Weights of a small transformer language model.
Training: a variant of Adam for these matrices, 493M tokens, 7528 steps.
MLP neurons of a small language model. Each row is named by its layer, matrix (up: input weights) and neuron, and shows model dimensions 0-95. Each number is 128 + 24 x the weight over its row's rms, rounded and kept within 0 to 255. Numbers have three digits each.
After each neuron's rows, "fires in" lists the words (lower case) most often at its 100 highest values on Wikipedia text that the model never trained on.

L3.up857:099128111179120123134101138116115108097083126139126147101112103091096080111181104155147113101149152120157094085146127106134135123141136101109133086145129120151119165114129114142148095120161108162123171134139109135143132112096175118135128147128109103147133127104177142146131107122117128154
fires in: "of", "from", "to", "was", "with"

L2.up563:131146060112109106141135112143132140085110133145126107125129114087101126101156134149133165084152104133136097120145116103166153122108151100140169113122128060125079164116159147141093140126168127158138155115139087146104163117152134189162165138141092112116099094115131115121119138128097109100
fires in: "with", "although", "after", "who", "was", "when"

L11.up381:134101114143102140068101115123154126146125109130123156117107116100108102113146092149162142070165130161109087106127121107178177175131114117127134120157119124141118145085138127135138135139110120143154174142123116131141170101103144146118177113119104112144096139116126143130123092169130117147
fires in: "as", "than", "with", "without", "were"

L19.up937:152176090135115131153097160080122094144081116106136146109119138140172129133101117137151127104125112099131113127148122159101130143134168175119155130101150137142136101129115140127162148130142146144162099112139081192077136112104141114117188099117149136154134113113208155140123096103151076116
fires in: "that"

L6.up803:120135137110110143144067133111131127132092127127119130131147136135072099117142071141153148045182149146109112096163155092159142165073165101162106138133123082175130115096127089183125136109127131134140180123110132114093154101125163146118130150162105088134099127156134118124116146179155103116
fires in: "in", "to", "since", "seedman", "reception"

L5.up844:119149125143106154117147109114123093085139118134166137138109140141085109151117124163148170101138108138143130087167093119145130136140149113109176109114124106112110127127149082146109092109149113115085122123133102141146143070113163158106117130112099103161111121113151133140090089148156131155
fires in: "won", "was", "took", "played", "with", "for"

L6.up410:112163101155096149100180170134111128095121132120138095116141136106081099116109097150115155118174113127164142132148148110126109091137132121186091114123132118143123112146122158115129109094131060156128136122134141131112133138076137158090156146137171098127090113116163131122093132131135113136
fires in: "his", "began", "a", "had", "her", "former"

L3.up29:137132148155110143128144116091087154137145111123120139108140157158107072140159090134135130104112114124140100125210146089137135145119172105134163100123106091122105130136124145150153083059135114170152121126149123103156140133103135146153150114166081119123087116122133073165102121176132118101
fires in: "in", "s", "website", "constance"

L12.up364:141110142158118131123138150122165100122109156109140128144170099104128110141106127116091154149126173149087114112127103136138141118122142128167108132163149127131148111116133102140135108066140135080140128134093127124104165104146235154118124127109122124109132170145126120166136112155177117116
fires in: "league", "cup", "apps", "season"

L11.up1015:133122147139098160128105113107108099145112128133113124140157123112112057121178091153154160095151139130152105134183142093143155144120119113134136112121125081141129156118142120143159115127186094142163169147144111141121200161123124130118178123163107058143095117103142140147092081136130119122
fires in: "when", "as", "usually", "where", "to", "either"

L6.up536:127108136152154131109166138125118151161059142100135131129118151121104134100126085144136135073161149136073064121161126122127141140126134124119178130127147120170086140119131097158112150134138139129139153123148108184131159115088153130107160115119119128098098115159167131140128125163136095119
fires in: "by", "to", "of", "de", "in"

L5.up352:135140166190112135083163137120131153143107122100130113110126160117079133121120114113118139128130110135117127128152130162128116110134149100131125102143156116093092144145129147120137051087162115126137118121154137149149145112105189123119155111133133139113120137138149098124106118153147123118
fires in: "a", "sauron", "aze"

L2.up276:132128099093084107111127129137152160098098127164161165122097114139117105137119097179102152074126139147126153121130111117154138144110154093106132078104145128143112139100162110138135144138139150141114151109132106156092132092134134158125105176150121112125099138115184091157149127161141166136
fires in: "into", "takes", "reaching", "entering", "of"

L3.up339:162124128156092136090146148123124105125113114098118112143139123140103127138109113144162139117142100132138076129168147118128114113158154135143102129150152102098125105194133162122142119096158095150151160123159125151128140121085125140114144112089128122098125133104137135115107106120123096112
fires in: "her", "his"

L2.up901:182101117153114120145154134131117104098114128107130102168155130129108108136132093135169175138131169120154102109137088123142119144123155086155099122129123077163140125116194099154126171110142131094140164127135117147119172117135208154143118166169144130097139113172170109140134141161167156116
fires in: "the", "to", "a", "from", "opportunity"

L2.up272:143142116120106096104153139143121176146070155125147135139110140110098107115116114119118168112184116133103132101141107131135141125121144097083140108123132113138123135115107123162091086081129150129155177126129112141093127083104176147136112128148119143135101108143185126152120113157151138153
fires in: "of", "joined", "from", "with", "surrounded"

L6.up426:147136102128143169147119142133108101135096098115138129144115108091167101098122109117147145127124149129124164127137067149093159118117137115116112123206149119176143118140150125176156159145135120173145199121125089136101158123147113149117161165130130114137146100126135143114135087134143156143
fires in: "over", "van", "off"

L3.up649:153095125127102129114149153122123122117114121137145134172145151144124112143107089177177147087121139160166137069143126103128134114133140086179082139150146114139086150155104158165165148126161127116143138104111127083165136135110134142128109154173142118065114121170152124123137084142176130127
fires in: "the", "its", "a", "their", "his", "to"

L6.up753:171133148139130156138150169115123105115125103085127145140129118120128108138106097128126159103153106142105151072133122150166127116096160112147123170157180087125148089112120097141109120124146106107119154113127134118146138129094138103099148117170148122093107094135129156096103085182170121158
fires in: "due", "according", "tier", "hughes", "tipu"

L2.up859:153142109119122135135124126144157126111118129103120135153147143127151090136088105120142181145137155144121145136150069123117128153117149142156165122139129088188117109089184055135125127156117103140098146109130090117102175128155155143134123165185153120115111094140148087131133124180203168118
fires in: "under", "at", "nhl", "league", "with"

L6.up310:127106132148116114123090135142115068104123158154137151133123101112135065160191104161134118097126143110149114111137107086121161119083137136141167087125131104104130145139149120138090083133157122178101196140134101160150143128162164125127115155146123105116108142119163122126157122144124149131
fires in: "of", "and", "by", "team", "from"

L3.up635:157104115131125146120155144113103166120085111102127117114109130137099082121119114128140145156099136110155152103158095135103124161122144098147134115173143099149128127142144151139125150155136136147172163128126142105117145143152171149136139162147158119120105104166180136094112105207118157123
fires in: "first", "north", "east", "on", "top"

L3.up665:167107100122112117137149113158144155142095111141147151143117110154102127098137128163125143083148154129081094122176113088101107115116139124110141107150142120079115151105137101159108130075155133150143167126137131177166162130098125129101108136139109121111083110114161144168151138119108096094
fires in: "between", "to", "by", "because", "in", "with"

L2.up981:117107120134137144117124160168127125138144133151139100158126114163179098091105109182164123137108155105151138120151078121122109153118136133176170135144167097181133135144135081135148109113160125173093162131128100180142175137136134133135125159173086126097140132110140136139153116124184141126
fires in: "from", "of", "coach", "annual"

L12.up368:147144116090118135104135115174128106128120097136157132084095093136158100091134134139182151102132153140141120139135106108128127152114120170141164115138114140126137163130110134168158143164141109152104131126165110183127153153146139174141148154118134100107108095123144118163149129130161113110
fires in: "of", "around"

L15.up197:134131126121114124098129156106147123155104092135125181129082133129146115138151110155127167119114136151104078089161128122107160153092133150124142141153148108125128140085100096177142131159104120141089127127152138127110146127141105185105115137092109118126136155135115122088156118100142145115
fires in: "in", "for", "of", "on"

L12.up140:135060107135127171096071118142143071147126160146100089129157156097149129176107102149111101103117141123097149097161136137115162142116152109197098122156149128130126129138184156119138144148142121143133137115131118152101126107187118121146107133202147115139134131135124140102158124143138138108
fires in: "it", "what", "there", "italy"

L19.up426:174138096155139107127061139143117110125120134118149119104103122146140101143104093196116107145133131143110112134134094132168159139126147119099120119154147143101094108117080144170116138142145098104138129117127118156150154134144135139095128155131153118118126116126164171115141115127130094155
fires in: "that", "stated", "said", "announced"

L2.up138:153134114161088138121201164083140136145127123096137135148111121157149122157094113121134132127154110152150115109163118137112121123138136108147128143164153102156108138148133108126152100100138083125084141116132121148140146127108146172107111141173094138109083101115144125120111103133163110126
fires in: "a", "went", "her", "began", "an", "his"

L11.up518:113142136162120149102132103169114176160120114130121166155157169120099118116113103109121115138148162161112107122171137115155113113133120094094153093168136138133133123100127105136137110110171097152128135113182102112126109137097142097121131106150166137085096149121128114175126089149161133128
fires in: "such", "anti", "liquidity", "platinum"

L3.up460:143146126116137127145163141139100154156124080105165115122089128142134122099159130099186149140166136135127116100154082166084129125145137108111137087124115108131134165115104132179132088110121098147149190130133124131151159113134165133134119112145089103170129129147165135144130089120155114118
fires in: "up", "on", "out", "under", "president"

L5.up72:151130125131132127130156131103139167073111137132128143165113149149114104172126101112134162129127157117117116127139079078114168093132121120165130147166103077182124119094158094139109151154114167117164140113139135164107145098151190160170126110174131153135131100138121129086118106176129168126
fires in: "at", "al"

L15.up81:112130117171121152172139142109172114123155109106169161115150107139093148155117129169096093134115150120125103148137142130127102138113091145144179153132121121160114146140132173137196106082166116148161120102123125112111136097098141160099144136134101139108118123109157131127120090138161119135
fires in: "as", "it", "she", "their", "them", "he"

L3.up537:112135109142090138147145131103126148142104128112134153171094157129089138157118133144159153138138148114138144083147116099088116136137169081097170126135134111137093148173106168168118072115138126112144173125116103119124141135148139182112105150133082153130130126125153133123117124132131127120
fires in: "for", "on", "accepted", "following", "personal", "microbesonline"

L12.up98:160116135157150137098130155065114118129145089132134108095080137156132137138141118127115151078101113135132121102151123137147169174126164159111087130150161111100107142156138095173197109084125147166152127109136111131128129112102117150141137134133133124120096121173171055140109110138171127146
fires in: "mississauga", "of", "miss", "1", "st", "v"

L5.up319:121162151180104173129165127127098150136112118111141154122157157133117105128124109127116144114125122129139083103186098108131107143131139133111146071155119103151109139124156104147146094133133078195155105124167088098129154108144140105116131133178119131127082136133163087137104128168112125131
fires in: "0", "at", "1", "him"

L6.up929:128115138143102172118147114139133114096152133129148120131137177154115136132146120103122144107155152140109129089185133098149135133136145073127144106144174141112124156140104132151099097097160108122146101106134105115142127132098102118098092101105108100125084102120151131175101128175127090121
fires in: "also", "such"

L3.up685:168095134128100154071143142197123111123139155124150077131116170127099112110155118093147138124153100131108107099164121122107179155129151111143115120125143108134101139131105134141088127130167100140163129127155136105141150091096175153104150133128108133130081130139175109131104085159129104103
fires in: "most", "of", "in", "years"

L19.up698:126144117146111141143116143138158140122124154143123123114103148142110073129113134131132169126161155121125124145120089113147123094146127148156139097126127123149113153104096140136098133143137122133122115124126109173111135154118139165058132087124115102161124077105131103168108069161146130132
fires in: "to", "a", "1"

L2.up710:189091146128098140151113133131139130139119101101135140134146138105120129151138116115151121149141200162161120103170117088104109144089129091153135154177163113105103155137081144167118086076176112091165142120151144126121147105090188152126150140162119126116085148127155112130134065130140106102
fires in: "to", "more", "most", "rather", "less", "a"

L6.up732:138127141110123132119164159082127105104129124131127122143145150130107143131103115111134133127182128155113080095156139096135086099109155092147095168163194089145124108150088158153124145156154151115173151140136120137127159107099124124125141133151131135088157120148116140123102091157122130149
fires in: "to", "before", "according"

L11.up585:120123146140120156103156148099130199147131172125156141130104120131124113143134126119154133113115088123128151097153111176113139144124157119115104106113159110111093164111088163154153092103113104124157147119134123122125170106138171163086151129117137131161142125112175139111138093143144113125
fires in: "during", "following", "for", "after", "spent", "met"

L5.up570:149092144137110142085102138135129123093140127140156136132182176137139069156127103141142138137118186158140137119202112128106149131112162158185128147150147114109111126138103136176147102137171089116145123117136148118163151123122170172149147138112148104096096171154151112147122094163145139128
fires in: "more", "most", "highest", "p", "infantry", "less"

L3.up400:132148104144112117130106124167125136095073139139124158127121108115106089115140120114152168128181124121108132106184120137139114147134132120120150096113126106110108178109184096116089112110149125178099176123115144145154142129138195145120136143121097085128107109125194131152132114151101159121
fires in: "with", "into", "was"

L19.up273:114120120181116148124087142138131134140127158097121123105153158104150112120126120103078103090121148110114143130138121119109168142134127106168134127112169116134141099145117173159155122122138132183146139113166122129108144110133151125113127048171164118112149116096138092135123091119125116110
fires in: "same", "these", "country", "following", "italy", "it"

L2.up46:129075131157126156133095145152127086099119124136109090150160114102143087130125089123138110119141141104112111136151136101121171138122145115189143122184122093153136127130131117153154102114153106156138181146144109115074181120136167141131136133154113096104131156130142124109144082169134158138
fires in: "5", "4", "in", "the", "three"

L2.up559:148117125136134154135128137118124117133137136152164132152125111110154142123130118142123146126096129117116093116125097123148124109133181095139111125108193094137113116177124135121160146116148148144143114085152067137089136128158099161137126186122087144105176150107125119121111138114144096118
fires in: "squadron", "players", "team", "artists", "reports", "men"

L3.up654:139134108123115160151138135121169101140084105118117111105120148123155091162145102127163113111150148173099147112162106135086145148100146116166135127177125123161119179111131117157132117123162128150106153120129114092101188129165130170148134122147083103111099132123147127113140075149147128105
fires in: "over", "than", "to", "on", "reservoir"

L6.up588:140109109126115130147181119139149113146110107133140141174105157151165093139097099122149153091199145122110144120157126098135142134151105135156133131149129136140100144109138082149150122138167115111105178127144133117152157114113142119114089075108112112116128103123107148137151104107137113100
fires in: "than", "to", "about", "approximately", "strongly", "very"

L5.up39:118117087144118131114105149159110111121061122115133146122089120103151080130150114136165140098123133140143131123138127117103133130123107140125077089122096132123143163126139160138138074148175133176138170139136108144147156102148135157123130144107078095087109098107139137118125098120131114088
fires in: "of", "about", "over", "around"

L6.up900:122125133152105177091151116102150145127133109121115145114119166127079100166106104098162157145140130159130126093178147114118111122101130074130122062128120119123096097137134122119119087112175100109105147121133126131158170118084120114107128112135137127120096103090120104136092094143092145131
fires in: "is", "such", "be"

L6.up763:139100140165070156066134119122110099166126065109137093145110141153104104125138136131157149152122096126163138124165089112144148115148157116141144119139110110113098161138135139128137105100147153172110123134138135130164163141146104186133110113130128124164126118116146095178126127108124128097
fires in: "form", "set", "all", "total", "is"

L5.up174:135086155109132136146137142107107126149113131105146099169124169160109126127094100117158165155116160136068151085134099118133136141098166079095146113150164094145125131144173117173152150140141156107119165114156119131134176089168149108130135087193115153094152091174156114116159103153156172115
fires in: "under"

L5.up268:138125116104121152154084137124143110115120105147188135121112114115171102164115116115180145093148148158150152107158114141110154122104141093155148108140171145114109162110128147168137099142170126160113141117115106144143135144128143145078111131131149093148079102121168124117162145136143099112
fires in: "based", "to", "found", "of", "could"

L11.up597:111091142133132161166120145134120109125119100122128131167142139122113098136145101150163175113107146162112122086146100130114125146126146089129160125122126125105150156096107115165121105076162129121132144137113092109148167138124178110116122156155129105126146101116150162154120128113189135143
fires in: "for", "active"

L3.up535:134072151173080174118120153159159126090134128100160118189132180151159101114155127131163161151131155114142153094170100152099175146121152122131127135157147118145132140136120095150149100130191086136139119118137135116147169093141199140102116149115109151123089174122150121129140107153171114119
fires in: "most", "major", "total", "more", "main", "best"

L19.up528:130148083160132148140104131164145162074124087131125153144120133132128099108142100115111175112148152180123077144166135119166142146134191129143105115133159120108126153129133107144146140128155119120146144114165138130143149138093108135068143129098132150150122122099165128129101118145124138116
fires in: "a", "its", "more", "him", "his"

L11.up814:131105146131120135103116143133145124096149134130163097122124173149110113073195117122156176137188142101106076130156137164112156094115119116141127132152186108145107117112090075126129131079145120111121134090145142136134141122081135148150138155099125082138114131131128109140090123130138094118
fires in: "most", "more", "vulnerabilities"

L19.up495:118126117155111116126112126125151151093123114094127162060143132136125094151113111128113104086175151146156132164148120142104082157114152145157174103112099100172133110100128120167198154129135135169146122105173128141099171150127123143116154143122133114119093129148112118129152120202143106112
fires in: "be", "been", "was", "it", "as"

L6.up774:121110125107087154118089109145110139165123087109144174141134160120052089140156105145146189142194172146095114130141136108122121128112181118097136135146145115155143113109109089160099128160144119109138173114138142136155148101122137150117106159107127105090114121129144128164087140197151149105
fires in: "part", "most", "instead", "on", "known", "such"

L3.up201:119152133134143123126136131136123123113094127140137109149126149147114112127135120158136165080168104131099069083163145127127129106133140088128123097143140101181080119126131096126130147116147140191136105127132092163133171127094113137120139142166127110100093109133158123133087131164119110139
fires in: "to", "from"

L2.up662:139126100152138106124154136124112099120056146136151102188138140098096122108106121157152171125138132120156156094138122143181148081142134078099099167141141095135115153123170135143141150094135146111143145125152092172160147096128192143146147136156100115128142124162155111124157107123146126095
fires in: "the", "their", "defeated", "of", "his", "constantine"

L5.up133:114123144121099153128115090124121124086129121147125143148176117113095056122138078130122166133161172126152102126170166093146149157100161141113165099147133108160126131111123122151122107110165112146137144129136125146104221153156144121119115140168118088103098133143153102154162157147134166121
fires in: "from", "by", "the"

L3.up513:148156119112119132086151132110135166111127061139162130114090138140108105170134115127137172109136109145074129097148115120106135140115167076121117132147114156157087141116131082146131103092143142170113162112117127126140106091105139148088122127123117132145077114142185114152102116184128117160
fires in: "into", "make", "given", "makes", "takes", "use"

L6.up448:138122132174127156100146152114088088121138099125107143113127134158169096126141082152132114105139131130075084116184144146148114166128126107139113154162135119135136109130098126138192114099171091171115169141119128135135192123100122146088148113098096089134115096112126155122101093152123115151
fires in: "to", "on", "in", "for"

L3.up310:163153110113131149113123112127076153146142125124136138133105136145107115133174117132161165117124133137145118122178146068108140132109188126134129110113113067113101142176100138134131126089129135125133139136121135116159160121135148168126126151124070127130128078147144118161099143178118146096
fires in: "total", "is", "act", "awards", "list"

L6.up635:122137125128118164108095156125112098117108104148129140130131122125185128129150127160127107103127116168104122087137111125105142144107134125120116126208160148133148148124100088148154146163140115175089135133114104131091142125142107151123153172086136108121117123134117140120129102127105142148
fires in: "on", "over", "than"

L6.up107:135121142143078140075112107157122126107117128134115110151135146159081055140133097117112131149131107113103094111169134085106116142132176122103130100134113121143126125138089140131142129094144146177165159153150120143130188138144124153102121134129096096075074118113155116122099133191154143125
fires in: "from", "by", "to", "on", "in", "such"

L3.up696:166118132181126138077146146129097160105127071107127119110173138112101114126145119179127157124144162153138126116148094143124133141152121170139123117107087136148108116102174082142131112144137147121096130106120104121156136116145140112169116124137139100097073133187165114148152140149135103116
fires in: "1", "0", "set", "cultural", "up"

L2.up15:155149128100119128140136096126140168123125117134143159156143147095102096161137127107135183107119150136093124123192121112121139171106161110121141131110149121152077193100131135154111111102138147144152154114136128100125149133162138143113104145131114107100110127110151091112120131156125141083
fires in: "in", "form", "at", "website", "is"

L3.up213:154076105169116154094105152157138147136127143125116106187175136125152128136116086170134126125129125133154114116128125084115120141130149108174081145141167115157115147170124128138155164127166119169110142129140117120113151135147145120136107156161118130073169126147152131124120138145169143146
fires in: "the", "this"

L3.up229:169140132118143154148126112139158113106110116134168160160124125108131112084189136131135128134158147126135107118155096125122146111142137133141105099137132110127090152129096087143081120113160140133142128111147137171149127091089126113119166134086108125165141124126118146132096107106100113104
fires in: "with", "thin"

L15.up604:098123126133106129143140129137126135109109107131129142132096124123101072148162102127140113119150144115127121108179133086139137164126148058113154087131107121104105151104077151117173106116148136132162135147137107138142183165090173137105116117128122108147145094097111138158109079168113126123
fires in: "to", "for", "and", "by", "among"

L5.up813:149142077195156111133154149126100089154084125124136084127124110147121102119099104157132170136123130138161137082151128120129130097142150111141111088122100069097136121127169125148143078070163113108129140136148081157138153087132146144155136066185093162137116116135127107160128101119147098100
fires in: "his", "appointed", "as", "for", "of", "the"

L2.up402:118097124143119125125140130148096147158127143115152163124126109136142076140183116138157121157179163135140083096140132168097104115130148102149132114111138128099107178134092135132087090168146112107115157135137153095167121060127139121108112144129049107118145164121127127112098122131145127140
fires in: "most", "best", "out", "record", "on"

L19.up138:157154092125109148131088139131197140139113115113142104120149155162143095129140116102136133063140116118121125150115142181107162112099120120102115110147128081133097148157149125140140140106171116136145131125138094134109166188167095143102149109137148107122125116098135177110107149137163148130
fires in: "from", "on", "with", "to"

L3.up807:137087148176087125091149188124128137089128135124141132149177149164113096118133100144095135112118148131150112098129114099136118140132154140139092128152152115127135130118140059134126164153150134119113123127139120119139129095147180124141089145139106143088105134178130119154127119170162155159
fires in: "league", "apps", "100", "2020", "basketball", "2022"

L6.up500:116151152125134137131106145118103146112117099104144116152129134110155115162135116140159166123132087113098140109135111141111137126149145127115141118124141169122114146108097118147169109106130138114119103139129111162168143172119149123079107124110120104134107157125135159127113111135167136143
fires in: "on", "for", "to"

L5.up338:129115144160126124121118146149127131130130085117134145144149134155120094116134053124153186106131182107100133128175100143119154149128175115135134103158163123157135112116150102155172091104155120147127178126144126117169138152128152109088150153177113122101115145164173072116127110151191155136
fires in: "under", "by", "non", "among", "semifinals"

L6.up859:148146081175125145140167155111146104095103138111123125127150114136089144137118113142125125117153136147148110102163101122142098133123115078130126131142178078140076151125136124137155075135146135150146127113163101140116142123118153128143142143132104146110132102110120138092145134162128094106
fires in: "he", "she"

L15.up420:107070109135145134070133166111135128103113129126143135147065163121120132115140099128148174095132121123156100092131090144145151129126121175139115146158180128140135123102136121133135108124122137151102115119132092111110148128128111146143133132144142161123143143169114098125129104074143116100
fires in: "of", "the"

L2.up61:158112108107117146144107102163147144132128129105132111120156143134132118174126084118140159093137107174118095136148121130147095166117170084121153121130158125149117126137165140143117122107136131138097150111137115085095130086147151136100134189158080091135126128112142109134127127157148148109
fires in: "is", "was", "has"

L11.up273:126147121121114149113164128151087086142104094138149133102134134118141115155122113139148099123107107140150139109167128125133126138092105137175163116169144145150155147128094114152165129130163120133158111110130074123103149138086158140151139096135110138111085080124160092161152085183150141115
fires in: "of", "united", "al"

L2.up961:113110120114112149153102148128135110134097148126149119151131156163147111129146083172156138108152136141126105108161131154121128130093150106114121134153150108169076114115104129165137137133165139142145147117154101109114166140132134115098136154132090119124128136154142124119137095123137121133
fires in: "to", "fifteen"

L5.up564:123130128122089114113184127126128130161097114121121140141121150160147102109134132148127100098156124115110137118119135150148124109120110093138122084145116119113088149101146132145101104101173129156127137143132099164154178082162118123138095113133113119110090125129125122187174085105127128082
fires in: "of", "to"

L3.up224:120127113185132113140161171100111094113104141128134093144100162127109117145106095163165125113117140118158134083155128121150140105125115090188084116115132112129104147151155141141162100130150139119129177115109118131163135113117135118145115126146134119108155116158141128116130074142119110105
fires in: "the", "his", "her", "their"

L12.up176:135104157106098163102083109138156077110116135144178140148106126138110111126150117098159145109124169170084146113135123091163166142112112115128109099178152105150149168119133120149119122129174169146114118115150131106114140193094155107158134171147124135126116140136185123174140113120173111085
fires in: "of", "and", "total", "density"

L19.up323:083080126177110148115159132109166132129100179117132133148123183162145095097116112185140118157118158139146120130158124127121095166126137141144164177117180107109122104095130112118128116089114077104127139114152133127125136125082166171148150154111140099128094162123128143131118095147142078142
fires in: "to", "a", "never", "already", "could"

L11.up520:167093095171133140087111123148137108121124133129146160132122153130147068107136096098151169110162109171153127117140120126103136147120158130157127115148090095143135146126165101158113109091152155124110199092089114133145135090160163140133121089160108097124089177091116132138130133159139118121
fires in: "had", "with", "was", "were"

L6.up88:131094147115110131125108134166123141152087125122115123141147121124095076151113097150157124123161118116137142086143150138120130169082134148139153106144148133142130149136149108151104124110180159143136214142103142156149182141138178096124109117156140099148105095155157137113127130166133125129
fires in: "as", "status", "role", "to", "main", "instead"

L6.up994:112145125176098105118131115114101159115100113110118172160135150097068123158145123127142147128122128118103114093147147134067119170118171115106128109132124126069085156160108188127133077132144155131156154130142133147163155112146122124128109145125140126118129148161155144116133157155139146095
fires in: "in", "on", "platycerium", "microbesonline", "the"

L15.up591:125120111148120107104134172125126083145103141119125137117120145107110090123100114179136129162127160142136101105119124146141110099118127111144094099125107143130121111134150158172107158118140149120111127109148087152155134087124136101094120090143141137146136094155158086143153096137126134128
fires in: "a", "he", "that", "it", "one"

L3.up551:123145102129123159134139154121102117102073119118111148148107132068186100106123105145144124093126107141130158106157110134096116130114107122154127087121120151137139169108176154150172124160161076202128154122119078135120148133158161134112123123134120080143129100088135123132165092139127142131
fires in: "new", "than", "helsinki", "january"

L5.up882:124159118139116136084086173110129107119112097112133123121137135145088093159135103120147167115141157131105144071147080169114086140136163102125100140116168122111133136146135110155123129136148131147103166114136151104119132154158154138116102127150148126077108131199138143091104151173170126148
fires in: "first", "made", "on", "last", "according", "only"

L3.up515:163127156172136115117169163113109070148145141107157106141127126107094128149161132168151111128164107129150105126172101126114151123144133115151145070145126090096107109162167112132114078099143109117090127128140081160176160116100145128128110095182092151143098118123158090160130096151088090088
fires in: "and", "was", "from", "of", "faculty", "a"

L2.up162:139150125118112170175104139143133073130117134146126156155163116128143133124124111135129156087140121131112166106155096139115113121128143155131168118164115120135107103121140061164106094075140126145101149116122123129100166100125146124069152138116096113133128140109139134142123130116155144146
fires in: "with", "in", "on", "after"

L5.up765:168132114150129123117126105133168162129115150144131126132103168131086096166124083112150132125146161117136117117181148080115124137107138094128073092111098087180072122138152117120111091131115088154141214119153125116159133132104141116130121147148131139134096143122163086114107078206120124090
fires in: "is", "has", "be", "website", "a"